From a checkpoint of a small transformer trained on Wikipedia.
Size: 20 layers, width 320, 8 heads of 32, vocabulary 2048.
Architecture: RMSNorm before each block, rotary positions, no biases in attention or MLP, untied embeddings.
Training: a variant of Adam for these matrices, 493M tokens, 7853 steps.
MLP neurons of a small language model. Each row is named by its layer, matrix (up: input weights) and neuron, and shows model dimensions 144-271. Each number is 128 + 32 x the weight over its row's rms, rounded and kept within 0 to 255. Numbers have three digits each.
Before each neuron's rows, "fires after" lists the tokens most often just before its 100 highest values on Wikipedia text that the model never trained on. A number after a token or word is its count.

fires after: " T" 20, " D" 9, " E" 9, "e" 7, "de" 7, " C" 6
L7.up698:150141134136131130130147178136075147131097145180113118128127068124182154153117201210182128133116115181158073187151155131156116158150058148117142143042158131134171162139105113098162115079148129113140064116127097128108128108133156174188145115110136086151071113037149090141121114133106132140131126189128143120089079098163117101103098090134114159151135162123123108085119122104117115052159

fires after: " " 27, " M" 18, " Bar" 5, "n" 4, "g" 4
L6.up1129:103188119157155144197106092128127117103168128124163065110134120124088134143176068148124093118154130109075132125093176141137126168129091149125090117158130106081127137137155121139122135138111135126140113162123107086105099132128109054102151155186096159139099185121102097137103135160111143106131084163057137127075070106110153099088122136101082081117130144133177107128139135139182119140142

fires after: " " 57, " Con" 4, " con" 4, "-" 4
L7.up669:192148066140138162130134107144078163160096136126143122043085181139154141108083078155114160122153098155128165182187096152185102111135079091103145177150136166134155167124137086148106190184130131165165139159069105148134123105129139106116107126085152081073101087077195040075136077118131096142126061087099192108065095101078144165121115116089071085116088131135077142166182107101084127197161

fires after: " T" 19, "S" 9, "t" 8, "at" 5, "y" 5, " S" 5
L7.up1086:166065100075092117162124198122116183150077122104182103142124092096119159133132160143099058105121153188146126130134127046156139176128122098118053127081102131156124178124117085105136124170140128153115101183105115076080116131200106120140125122066120120122116151101118122114164157118155121117125111151137236084114041118156088096108132171098109142182138123150131159155072115136110067135116

fires after: " F" 25, " G" 8, " f" 8, " Har" 6, "H" 5
L7.up1152:114169139087106110134144126090133099040080106145149180170156165147113112136131075118184119111149127170083183138153162115150085129132209118123096115188104064059124075167172122092141072060073117179125121094133173113092134147145133093112160035093145136143150135114107184110144143112115143184121137097165098047107139156134145119145113132106167213107146133100070110098136142106145134117093

fires after: " " 83
L7.up322:176120125106123079140103113144128094135120091105180112129156135145156118127121141135108192132124111101155144133151074149118140104116125052128143129176144121090134099139127126149159175106098133073143045140064143165154118164138109117124120119161173075109101133183136053138147142126108160144147115130116183086148132128095162128161122101026167080109137170153107137189100139126121109155111

fires after: " " 35, " (" 13, "." 6, "==" 4
L3.up588:178183148172108108119130253123162094167130107076108100124121141114097102075120115192134103125175097119119170109115117098172053126102149149110196126141159178065144156196154111124141158056111146125163197162126126134173130163111143086121136135094071087075160102121152094123100152147139111185126181130078137085118107143072158155087089136108110154151132157139109074092158124132130107117108

fires after: " " 37, "ent" 9, "," 6, ":" 6, " (" 4
L3.up933:111106159098128163141116073102061111087111105124164147145121112114147118142120160202139222113142093131136123105070129075074173132114122088109156087181136125123150106125080206132192205142133132078131119068119165186085121123086106146094133133151110152173130126109098105138151095129165188078112127124095094119176126154167134171183127152117106119143117156158227102113135131117126118128130

fires after: " " 24, " Go" 16, " f" 13, " de" 4, "s" 4
L3.up1209:112085173177123102102121149137147146077131091130166086195071136116138119119140101127105111111051136139095143168134076134150080144119095144165143136052151104141080141083115148126086135157154109169123080106095125170094127117143083139060156131122193101119154105100153168167050164104100140063118134091148140114132121148105069131120109166141158134186162130132145143077129127098109119176083

fires after: " F" 42, "f" 14, "F" 7, " f" 6, " Se" 5, " " 5
L6.up196:096137142085126132075131149100077191077124114136099124097135134124141122151172059225122127097147114151142126115138212111106096129143106115131078150139115106132079116109121146105131110113138145151144074083105104105075114118177157178095084073118140084179102122154157081158096113133067073130039124178152168176110170128130166079099116108097125166114157138115120072154109118174116100148133

fires after: " f" 18, " c" 16, " C" 9, "r" 5, "amp" 5
L6.up678:135095115106115102061166134139130154080136123084123121117163112184170172060193107106100146081103133136184178096144129100177130090121116097115123091161057096159104144130149166200123167089110127169131130108122182131199107164155108166149098099126116110163107086093167138095113068104106147139156192133183080066085066122130119087124138078178117172121129100155139144149108133080073196125114

fires after: " " 28, "ro" 11, " Ro" 7, "ri" 6, "R" 5
L7.up325:146136145134145127140105142098138092146134127180126108148139171110124157135156165152113053042138183161129184147125132132153165118116146090129110070141076109104094073073102153115113085134107124164100117152092132072152147195141122097151052107126105137127109135157119129163160146099123078140109145074111181139111110107113114152077098138117147165079177120124122163135139104100126094173143

fires after: "\n" 43, " S" 7, " –" 7, "s" 6
L3.up52:146104134098163131106093128119132126124083087079129144132142167106076102075109085099135108080077125106088170161136115127196187115112125151133097134149154164193124150085160102115098126093219125150114169115148133085114160150134106140178167113145087097145111132068148166184165110124135111139117143155083135071150148158187139116159137158155109140120156099100138105142157117034141102145114

fires after: " " 46, "ge" 11, "." 10, "ir" 7, "oc" 4
L3.up605:102126115157051186124123039123095096140122128068075168176100091067127135155149123151075066100103169194098118066145165088112084086123127147142140175113181119106091173176146070159106117114101145111110041203124107137125123134156131144163101127099114130097124164095120104142135039141171126115125155097149139063132117104141070203145132098113156094126107197147146141163182122160087148136132

fires after: " F" 16, " H" 9, "and" 8, "H" 7, "f" 6, " Re" 5
L7.up854:157126140080138165115129123153086089129172159167104107181104070171136140177123114084172146113137132116111103145056072213151129106121118097111053151109132171113127131121105081092153074156135125159140171124116140133084156123088140130134055140099086092110108139145148078047080084153134051131078091162103203178154113140113122183125166072137066109136066091132139113147151134146141137174122

fires after: "," 28, " " 19, "." 9, " E" 5, " one" 5
L17.up164:097154098091136142150109098082120119184109089078087092148146100158110192129113079126172170103172141187136155069047146137108067116131157131108144152125083153077131103133113136172202108114130120073092089154138131159137042159138102163140069189158138176162146134142117121157143085169114173083111135099147104098116132127122088163140085127129153141192109157114146199130130089125136086128109

fires after: " con" 18, "p" 13, " I" 8, "P" 6, "con" 5, " Con" 5
L6.up761:105093096152125176161106114112135136081134154176133126083179147114089153155114110129145145136201132072133136128157153141137141123114142202145112151074127099096112144136101246184165103124118137109107168138118127060145117139099109153060074128157117078105146135088148119098096120163148155124124137119149184211134162110123140104126122115121114118124141106131104086097065124098191121104155

fires after: " " 72, " T" 6, "on" 4
L3.up1167:128080127148106135190084062146139152112109158071088077160173123130143107136171113146128173113187143160125130091143156140144125123149137155159206122089071094148103110132096132109130140152090137130157140092096144132180174117132114124083108128112155127124140110139143150114122141016184084150142081081131081174135049150111166105120151137146106111141089175157158177101071113142040158104157

fires after: " " 43, " Pro" 7, "l" 4, " sub" 4, "br" 4
L3.up367:181138125127119109131155097162121047078096095163128151138104143152121114101091154095178131108135123147161122057059105125110128101127145149109106106206100118115142096161088093105156183133159130118157107109121159193149145159159158070096099159079123109136164063097170117128105130190118090108076133170097130148109121121173124167083126172082139109139069117120117155116092112158158082106066

fires after: "s" 40, " S" 8, " (" 5, "," 4, " d" 4, "q" 4
L8.up238:042130145125094079178101057139136170077115148122161116127094152132090130161117127114111102158112132211171143101184079144137153174158181144149096065148206142103112110077138147159129143097085124083103115186157124047110137121125136110153130127193133126111102173170126121172136135102099140130109107150105140125110160197136109145113104100145117191095096083143122093124107149104119111124143

fires after: "." 35, "it" 11, "ul" 6, "°" 5, "on" 5, "," 5
L7.up168:145135145144114138175118077114079118130108162109025144143098147131163159137147103069115158159126121142102112041075105116120073068135110110147174163098129113075137077120120220136138122117125122187159142098114094171145169173068111155104106184110215090166133091090159086148157162184156169168128114099103072162149063188096118174163153121145144168130141145155127107101140139145136113109175

fires after: "\n" 31, " |" 13, "," 7, "|" 6, "s" 5, "." 5
L17.up876:133153128156149085180125126174120132168098159175089118156097165122085105078113084134195146112140127153139184112053154090071119136156163120089090097080164119091165131181060132119154094112161127113142128183094231142139099116126132146077141185132120088132106144121143082118140119128071140133137126161090143118215133169114113160112123141141108140128116155090118133079123109157101127102124

fires after: "\n" 28, "C" 11, "S" 10, "P" 9, "R" 7
L3.up1136:156114110117131120138125103143117170233124142053141137065077134123121137180122167117167176094132141156126077105097143155088120183119120172132156153119157137124131122112099179145147126119149118121164163105136105157148146103108142113145173106179120174152121170169108162129126151063100117152144080154152116106156148109191125136040158155129101186170146129154133147174132140160125127154108

fires after: " a" 22, " A" 12, " re" 8, " Ar" 7, "ch" 6, " un" 4
L3.up1215:169153122179150089112148129128148167140160130085176132143083150183122132145139131105175115116063107149156107088145097165114124102118144173109142145087091071109132127134163101107165130155142127147083098127124129108102088095202150117205127111141148127148113146152114148148085111154119182122139094142100175168073106116164090093131123113111149181151070143088161129149166123113143141103171

fires after: " " 85
L3.up703:099050129128123085118149097121173133068168127120104128119133140125105123112065121089143109151150148154174116106116154091051092134136085109141113166102138193089142087074161144130142166052177125107134138083128195135091133128074145083132132124073185124171158105141152110119101167173118124094139138121155085189073163148142123148110130194107134141122119110117118156106126127126104118096083

fires after: " " 67, " qu" 12
L8.up231:137180161172131167180124115124135081104065171054120147094117145026147141225122143097093120111160104143137157123132106182088135239134135123122103120103094174121129094143136126078144082092112111126099124125126107126133108139130135129175164094106131180090119123154188152176141073180109229127093145141137189133090111131145140147101144149149138114179146155092109118139124132167151121151096

fires after: "\n" 98
L3.up363:112101146119083189133084082129168203108148087087139137125175119100135134131111119154176151090095115092142140074117119158148112136129108143124187136139131161140108121130142131150112122126131123128142101081125107097091135129136108145107104142137107094100116171095111186113138131082138116115145109180193133086176144188148125101146137165151081204093133140126114150173141115124070159128159

fires after: "u" 14, "ni" 12, "r" 8, "li" 8, "iv" 6, "di" 5
L7.up397:108140125124142078164128119107119129116092103126134216120163123116204144191084098083154112144178139072148111127164119103141128113119148050125113189155181141132196142094166139128114138116113144156118116165108078112130127079128114123141154155111144138107151109171119113095192139100144158062219145147101145171061066135181096123181113132189052089184134095131173175153089123096145099166171

fires after: "\n" 28, "n" 24, "il" 7, "l" 5, "in" 4, "r" 4
L11.up228:166158144121162110153127134094106000109153177123117110110077095080118117125082163132132135151128145204131143102109130196000100130095129144095147109169166065124138170177121084145112132135116126137132078153076173139136160088139105136214157104108161139122125094119105135127128118095132123121138170133108174102107122175118097159141129106130076102077094131112097126098084131131216093147131

fires after: "vi" 21, " con" 16, " 19" 8, "cu" 7, "li" 7, "r" 7
L11.up935:148123144113133144192146169145170098122119082107134180145163105110141123094122159146130118201132124102141169171147176137122092108114125185105125234167129104141136131129131126101145100133088132104154090176116143071130115103109142133094154128150122138155137199117182076090130053111135119126117137128155110153130097116160100105172127122169047126190172138126117165168135115087128105147144

fires after: " " 29, " re" 7, "r" 6, "ri" 5, "ur" 5, "n" 4
L11.up809:112175121164141168132126110084145059126149104134169139139141124174149120165110169135186104170080139124152117135140104161091139146099136191122141158175144119109101210121109066132163080125084128122095049142087122096080158115120135074145154106168140116132111209084130075143176159065164130143179171141139181179161053089109140072155090127147067159142104147163121148100173133116109120095119

fires after: " " 64, "." 13, " the" 4
L8.up16:062189119084155149157130109164113154068143109121096148145086091120121126103088158148089131120121119162161143136163137171153192102126171118108138137111110074090178099174103134116094078076091138210189121079089204153160126129121141064082101112102160097142094121122068123157119119133128144117079115093140113139078089114168115131077121109218168120135120157115162098126123128106055161128166

fires after: "N" 18, " N" 9, "I" 9, "E" 8, "S" 8, "P" 8
L7.up951:135185100123106124158126139120091104144102091229146111122152154097205161139114127171110102102164114084065105093149173124123101102119085123108181175126105119131101120106119192079137079113121134144128130174213153212148092132098106119082116156117083161164052148116136080070133103153124091103155178134149097127121111192128122126076133076128127138152120079126165084130053143119120117157119

fires after: "." 42, "s" 20, "li" 8, "k" 7
L3.up530:114129102148130112132129120141081127181079159066079142180188178100127094124136117109095177160179142129153103156132134130144027173120144146131145110170079110126102140213127179145198088098076132156137136151089176159139131144130148115139105121045106100172164115126099105223116115145162169100119077086123040097182118118143130134175125128085140080090111101135141138135168127188169090068145

fires after: " E" 23, " " 20, "pr" 8, " Jo" 5, " re" 4, " h" 4
L17.up57:068114089121160155122127052090149091125175152149176137128143147155175173149103113116158093166192167126105164128101104117122163182114138144086155141132089130078142123059126086151179119135145094160144125095119104122091132173161125137122148158080125137031095123136137096132097086098062153153104110122180180095124028146112115106120120082134119158173132104145072100115146111104188174120081

fires after: "s" 25, "ir" 13, "en" 11, "ne" 9, "re" 4
L3.up272:060169088150144118133110096170127105145099133135099150155155164110098134116138172107129135192082105035122136177105119105147143182123091153128118097085125141178097120061179149145133145114111136092081111138113127101170142105151117088074184145117171124106152163091069120144102147114210157167162150077151153130120181109152135127184116109130109068140097107151171095143130120108068131149104

fires after: " E" 23, "\n" 11, "in" 10, " re" 8, " st" 7, "st" 5
L3.up11:153080148095110139114133107132159146171191140144126087081128125104114111165159194156140141067142158099121153153102185150119101064130111131150142121149158114142164160096143109110088153152142127219084142059164136119130124145125141148178181137152085120141131163125132169131090149123124130109180152134063167156145137212143118134117151096145123158116109143111085144190101112145102123126199

fires after: "il" 15, "-" 11, "par" 9, " U" 8, "on" 7, "ver" 4
L7.up1214:151078110153159166160143088166128111118150104199171156086137122129080121076145165143096118097080125192124108116118112149105124047117145130116107159160139140140169197124132160141172142167183144145181101123146178152118143208065144090105140050128130107107096133087107071106109153144142136125111159168074144147170094034107131140058113123064183084119192096112079194116123107134159128066142

fires after: " " 22, "u" 10, "ra" 9, " Pri" 8, "ol" 6, "n" 6
L6.up524:145051136145129182111124125149117143138160095127215130112127148139078148125081059103139134096199145082122147126127121100157096095114102181139110150107176180117173121122126178145190159116098135124180115141129081141157120136075117141097162091140065089162139190098190124081108116137110152114126117191179128159086105062133152084162134164051061141147168184112161124093175148072174116118103

fires after: " " 28, " (" 11, "A" 7, " the" 7, " a" 6
L6.up730:162118126136149141216108154157100085101145119049122143086126211112163117115169094102129164103155127119124090080161058166125149100110125156124164153100157112117170144107123096136121100166124135120143090169118178110092135138101106107174150100148120153178070176144096141127070163158129187097142079065140130074135072119165129208152147119177060087136127124106178147133126119111208186111140

fires after: " |" 20, "." 16, "d" 6, "t" 5, " Mc" 4
L11.up630:144137127119133094134180128110136120147110185163093094120196146172111119119087156039119110054188149132110113078138113160158080111135153125139129120067142132145173108115144156113128103128129133073126153129126106137122129052103159111168037073150115100150124149149121202095112092128119129108120127132112169149122232104176054188152144118084199121137139131106174139170133134192156161067158

fires after: " C" 27, " Ca" 16, "ar" 10, "app" 5, " ca" 5, " " 5
L11.up324:139123137157150118136117125129187026081084104190086107104103114108153117073102134104118093164139120129120084139105115147239107102092129178141134099113116185149133141105142193074089114094175129102125159094105094119156122090141119143147086151127118101123140166122150182131071112117171100138073116128106163134133122118127087105143120138175096143171093140118113057124107136077125083101124

fires after: " re" 14, "ic" 12, "amp" 11, "per" 8, " c" 8, "ter" 4
L3.up380:096166123125104085128138070141144137109120119106087138106213129090098132077131082093112117071116142127220131173144117099172101121145113141129178112097056094159091138081135133127061137144145117056160179151153138063165127083125140118135124133126163131217115126150106109125137128141139163172139130098166174156126137168073117116116127153165171132108086108135161159157142120116016123082124

fires after: " " 38, " in" 9, "-" 7
L6.up141:114122122110090094108114105151140117099119087109068099113179133123188146099123112123144128178131136114124114120174106115155095121123107124110074121071071131133174130102134107118103099116130110195134071099133237096115109145204158137126041080088118120158140118101123154120105139138160115133135109058143171159124102154189134103100141130120119100128137139164090146115214117124120159167116

fires after: "s" 24, " S" 15, " f" 11, "oc" 7, " trans" 7, " a" 6
L3.up1086:141134146165118106147133166133144109117123092101155112170097145099161147156164146122097140163114146076080092098168086110114075193118143222160137120120127166126121094130139148118190105136149122087072171120143153126139173169128125081105198133051143077170161132136096110148050151114115167105140125149135163128113105132040123123105132123085113120207076161147175124080180127099124156159110

fires after: " " 61, " Sp" 6, "-" 5, "M" 4
L8.up919:065110134120081109176092137132149132064079117078149171135148115111117142182113115127098086157133112138125135128174168121097067098128100117104135124108212136121111051132138079105126140157154128114118081153114126082101138130105157108070091118125089177158127126156157155196242089144086170098081149171165118157133094117202099150128132118162147115135135165132070148083099117068159125127090

fires after: " F" 23, "e" 12, "amp" 8, "-" 7, "ib" 6, " f" 5
L7.up1169:111120128089106152147154123156160123121157148142132131157113062106167122171127116118223129106060123135104138123095233075115080154112151052127124151126107169136116162118109154141140102089150123078127097106123167138104153081168111165104139109118148142091142119106118064140161192192174140190105094160105188149165117177139098139094118120098158157147128165130089090122096152169073098139101

fires after: " d" 19, " st" 17, "st" 12, "d" 5, " D" 5
L11.up474:096078148106134099135113064119106137139070128144117120174127121139106117060126084088213097169123159119102120164094148159129187120108110121115112109121083154063109138053102188149207128104130138145126096126149107134106100078072131129100116107101123163128109080072153143105171119154184109174108116166172152170150098141141130153147112096129092134115092202111054137151175142112108107109136

fires after: " c" 30, " cl" 10, " Pa" 9, " ca" 7, " M" 5
L7.up948:176126162160115160146139137147119083139093134164162163135140078152079123084191119105136133140140136133109157100119148170093117170123125162122099116153090175144137137148145218164176136092142129157097163065124149193130099132124128115153105104111143129075144129146069083210097151155126133161157131113136145096137152121163154161104119155062199137108127150133129103089097148179102152121124

fires after: " G" 18, " C" 12, " K" 11, " B" 9, " " 8, " Ad" 6
L8.up760:175139148083157138136140172144166124122152100142143165160079111151139141187092127132124087165128113135120171056119110124088084099101107136112154146074192013145134129196156158140110141119187126139171157142176083144173096112080092162171106152137114175079131082080178240119166152120149113180079111174048146135008166195129121166095125187184089095142158139121089127091124120154164127159177

fires after: "." 29, "f" 13, "mo" 8, "d" 7, "iz" 4, "t" 4
L11.up1029:093190146116127106166155029143130132118165108180103123115222136126114132151167108070192144169177119119113133102128133155135122104111061157148142147130106070126174124130125109198154101134163120126158042146136104133094128110083136144067093130185124112161130144161188181122140101111047085087193177077197174134158119157132084090119138114117115143163177203144138096150202149143126110103141

fires after: "S" 44, " Li" 5, " Y" 5, "H" 5, "N" 4
L7.up973:114177120095108140143133069123139095125097085137080146099138173063148142145182039122167161157154112144107123074165153090102120130138185091113126138119159086147093082213115176106171121086146142092115150111190151167122165146101141101086092189108107124169059122099115138152139158188157193144187179132111132146116114131109091111132128109121161133123144151139141039109093136101155125110153

fires after: "s" 28, "d" 15, "ent" 6, "ar" 5, "oc" 4, "er" 4
L6.up596:150105157177117125122149113133096120137165169101146122136146123150065144122107118144147109105132121099061117080081088132105123163128108126100133103113136113133140106099157107138079136152120127073150120117186117113124120074095136083065170092050079120163112118151067197080065108133137133156184101129136161118122186130139120175114139154138098117145109166096210127099130139163154144092157

fires after: " " 30, " b" 14, "ur" 12, "\n" 5, "ter" 5
L3.up576:192115132063098099086123143114093088159102061136067145172163184159144107109154141106132136105126120112182125185150103123203116111131102163107116117144049154164102137093118151138139142156146128143086113179181099169090107115173131159096131127161169113176098089150124147177163138047152132128108077076195223134118108137190117147107119132117050163129121150137162113120078107154039115161110

fires after: " 19" 43, " 18" 13, " f" 4
L11.up1168:091135148108132099133129116135195106108056120133096127157070168151131136134084082103115095169079117104123135092115064173137160168118089138144158085123065207142137109052138115176169095080168134142104079116094082126156110102074125117101094113129102104087083165137152100137080128117153103088152123100122167108142106163155089141164123209201115102177040161164146122107079158100152122154126

fires after: "L" 14, " h" 8, " d" 8, "de" 7, "H" 7, "e" 7
L7.up161:104155117087082100136134174133117162142146147138095082158123072096161144148146155109156138159118110138143096147129110116160119136116163113144135148080105140110127077190148126130164095091110127137102160111134116184131102104222110191180184134102168097118100103107121149118104135153105101152078152155127145094116160040149096095081114137134134135066150136130107065076053152156083142140041

fires after: "s" 20, " S" 18, "g" 8, " Ca" 7, "or" 6, "ha" 6
L3.up1043:161148119105146108152118100148151139160113129152165123111087168140116105169135105129135105159104122073183080125119122079176082188105119167114102132127140157167170114102177173116193112089117125101131108123114111101096124116112135107090122072117092167123121110080113084129127124152126106179081138109149036130169169131108136187160132160090071149209149145152143160070190142147139144104091

fires after: " February" 13, " |" 13, "." 13, " March" 8, " October" 5
L17.up835:084149131193130084132112136139159128137143151100143080115145153102105154128144105160125231141092182120123164101132163083105101163179151067128087104147128139107105098091142180155076136113106115044123142169100143170081146067166098088150156112137158112126155180101164136152159131090115141187087126173075118129153090090108103152101111167125046153133085108159102070130118096103139218134116

fires after: " P" 34, " p" 23, "up" 6, " (" 6, "P" 4
L3.up757:090072149113112166163123105140116157146134077150108153108181123100135153148148127085147185102166126136137160074054184061133115148133082166136119124137168138170181108144144160100052156100143121102153146049120145112119117148133123131162102136151121134096094155149138168093235155090141093174077084136125091130215112181147095163196110168172121092141150135133088162110145128135147132175101

fires after: " U" 21, " ca" 19, " Ca" 10, " " 5, " b" 5
L11.up1111:121109131166129158110120147152172105125081052071185095143122186156137120117105119103130111132147172072127097125163174150167142093083154134127095141113128174132171057136154131117104134152108130098148151089138097150171143077078120157131121129097136139113094197102147070052077158117137118105122134073139154157184103147176115080142126131172127141099106114129202140188179143109161088092153

fires after: " West" 19, " Al" 9, " S" 8, " East" 8, "S" 6, "G" 4
L6.up463:128087164128087115169129164121184130111181163154153139098104157081174109142121095110099114070181149190145128110113118135121104119150082141140167103206127159106119204078149131125107137177177122149127088090135116131116153110075138103176105144155133109154162150127146118156132117108128119116107050156134167073107125100155151137166118152098156126175109158086130144103155134048142122152038

fires after: " " 40, " S" 14, "s" 10, " re" 6, " E" 4
L11.up1150:131079128142140119089090156142128081101095106129143171196095132138166095141141156113161072104143142103113083091148167138186116109123172206107148112107133161114032159133134157043086101135086139156148128127095080132075153098072115131185159124182107158162112128131170127037172094133205128116105104104177135142128082131133113110157113129123064183078068076122119079127127110083101116072191

fires after: " West" 18, " " 15, "ed" 10, " A" 9, " East" 8, " F" 8
L3.up151:120085148087138103156153195143114156070131173110178087098141096131113151101132107144155127126197119142130143097138155097111064095143103099104186140127120194101166115154127149112109164172117113120178176071123178132073140124121153119132177101128121056157170109122130176145131140190118139075188129136155123202145107145113141107119122158138128168094088165139127155102041128098173120144061

fires after: " " 45, " st" 14, " ch" 10, " qu" 8, "il" 4, "ol" 4
L6.up1170:119129194164165157190116156146141056160163112112096124157170125173125140106062143117143130161173145108105111126195099119123109122107099062142129112132114128128219179108129128110138142151136108081094139159107165091098129147094117148084093153056098109128124116060149082100100147141127158094213086092121139157115119091061114168086124107186183064122153177111072174140142128118095146133139

fires after: "p" 29, "s" 12, " C" 11, "P" 6, "b" 5, "ip" 4
L8.up790:098130136140123164153110121125052118105166127168152119172135135089154124095111136188123129112154145088170184078157217135158109134087100162143134157061133148102152126087102130136119120075128130142207120065053200104107134121083141118136091056155122143133101116086108079087127184121086082160106196063117123163111102098138073080130120065166095116149145147075096111146109130095103150174126

fires after: " D" 31, " d" 8, "D" 7, " who" 5
L7.up663:138086135134128141115106148092118104087075043156185148137111143101089131158142116150091109108093129116131140115073164128166139085110178107145082111122081139115078090069130086132113114180099134153146156167062171127156093144127129110115076100154127155100100130058156125169128168156123057174073104134165178149178156099141095140159136108130136173097136198146131130143075111128125087119167

fires after: " (" 30, "\n" 23, " " 20, "c" 6
L7.up1033:121167144134140067150147157116141108121100092112215142113153134124157113158148031107088136155134111131057181119157119108149094191092099149127133099105163135116123132179117077117095123168077143114131108127102189134124097178109088101123125137148105131109115116121148148169104142111135168215113097128100118110153082110137196125126094052107113102084068140162076172114106136145135109178080

fires after: " f" 20, " ca" 14, " 19" 11, " b" 5, " 18" 5
L11.up745:096118144140180076176114189110194047135115111093104153146127118098137147100099126115160122152171135051107087200108131084171181149088114159143164146157093192123127163079140120124165104121147119088131087107094132118129137081079146117102123139094074167116150206106138092118117114134151117116122118100144153140119106121160145139175108148127121169151084128161148106143094128139173110053078

fires after: "s" 50, " S" 11, " R" 9, "S" 7, " C" 6
L3.up589:087163114175191093145116088131116118143077165088150164128136093146110105162140109133107113147107115145168108175107112113098130140101146135116080112122197140114160153116117081144135131170044135146142143153132146076155131117120114090174120162170109129144077144147144066190070187139120115159139131160197090122068205170125146030122112152120160117111098130143162082122067118116128122099160

fires after: "." 20, " Pri" 10, "our" 9, "li" 8, "cur" 5, "ri" 5
L3.up862:128141140165128119151132152144094097135135126196095170132075131141181135122164121055075154179178159172160098088155134123108105174145134135152093141176127159116143082174076165139117140145129127144129141100166113156152148090130114065087141165101157151193069059130066118093140140181084127120121099113118083153144132093133110132123103153135110120133063087155193131133089150176106136110101

fires after: "s" 51, " it" 6, "st" 6
L6.up24:150156134167147158136137063111097100102191134124255088158115079140144136195140177140105128128145119149104129121082111102124135150113076143128201106129134143094132177137104143106151168162136110075165097084138095109140125145123144125098160160145167105118198144134102192132139099209139172137170143145104127056096134106175084182087112162109143109149069146122114139146125127112122136096120

fires after: "ro" 16, "-" 11, " Ro" 10, "co" 5, "po" 5, " \"" 5
L7.up510:137143096160092157148119176104160084159086142145152120074120168069134147125074113097074112067149144132072153147107162106141107109132151137087105147098089140121105126080099140151130132166146131146112183115138123139192153079127176154164098078109079153114088100059117207172127141194162123203062057100131137167144110177112101136106130107173158105107151087124105115148108102117117113150207

fires after: " ca" 16, " U" 15, " 18" 13, " Ca" 6, " O" 6, " Pa" 6
L11.up371:051162116059107138108113088127098094141140133126109133158119147149157143102103144112151129088096125101134161126165077104215103122108112103125184118130093183132101120102127151114158136108123126156148160102124173140156152128090110200143148175119147148156178164086171109150134129167153102095125157108157150128042140145078165088171129163067101109145133151133143064106082122102133112119125

fires after: " he" 11, " was" 10, " p" 10, " P" 9, " and" 8, " He" 7
L17.up1109:166136108176134162128131090101144175136120105103092104125076111128144123166114116112131127127134177093130151114078195136124109117158190151127133086092121153114129035164131126176086107086131116123157139118098108134137121164125114085148105133159090155128120114140124141112134150133079077157124107130091105117137147168153119187140140129086071150103072115179174126166139100105166169150158

fires after: " " 20, " P" 16, "C" 5, "ur" 4, " C" 4, "–20" 4
L3.up1239:129121074077153096101132163104123178104104113144100139138146102178138104179109134119112112159134119133185133122130129170154131166130113058115104140110128044093148130094102152100095091052137137127119145139099168152143094140105113089155049122152188126136069088124126112143192153100087109151066110080135072187129188192166141182193117114142115066117222186144118161091171103151138144126127

fires after: " p" 21, " C" 15, "-" 14, " b" 10, "P" 5
L8.up492:120131178089114137150108156139110147143130088127125092115107173088162139166082147140082097145210138132092177106093153119154095139099089111140152110099077073129109171104131078118125161092081125144158027156121132135111112158139125119136094104128081142067125071140111115173160146161127102097109116137111168112074052073199075138123113114179112105145133156144102127143090139188097138146145

fires after: " West" 18, "low" 9, " c" 9, " East" 8, "old" 5, " engine" 5
L6.up1268:153109130130162096149127161121129126105124109063184131128095141153140118106112127118150135062158116092127084101130137110117067088146152102151135091103133144127116159110116103106121132137111137114100118048127171090102104098157146173187105138077126070144186108147083145131136053146127093206137128172134159142064110100205110141136128118047141093103146141129159152106138128100138117144103

fires after: "w" 21, " Fa" 11, "d" 8, " Mo" 7, "ri" 4
L6.up304:084164150192121080123124202081141092148094088145080097089077113147114162164105139118124097183108148165156153137137192047180100129104145140113155164146099126096174115179116161185093109140172133174186147180125069136152130159068111077115105087178199104077088162100110214090141120099156154085102119128180107148150036140080109081137116134146096115079179118118118055153144119084129161136156

fires after: "y" 13, " |" 13, " for" 9, "ne" 7, " or" 5, "en" 5
L8.up432:140119136134140111125124145137168165117103061116118109114126127168130127059165078104084156129094113107078087111112147110117151167138104134137136093110146122188121073127113190132114109077166133103120146115188183145110127025056095150137112164095189189115147171082133099147111144089165163149107107132106080135109173177127122131173139144162074124140153082153156131151174134128083134117124

fires after: " to" 19, " D" 15, " C" 14, "d" 6, " T" 5, " S" 5
L7.up975:072083125146112122075121217127136142111134137142139111175079147086134118076125166123138085131113123175154112126143151090165119117131151131140184073105071148139115134110146034109128092139187122174174183177114081100127102144132137105133110119091147046107085198145133095143131171135154143136058067111099193109167070109065103175117144078183094111140128138124152164152145115098099142079164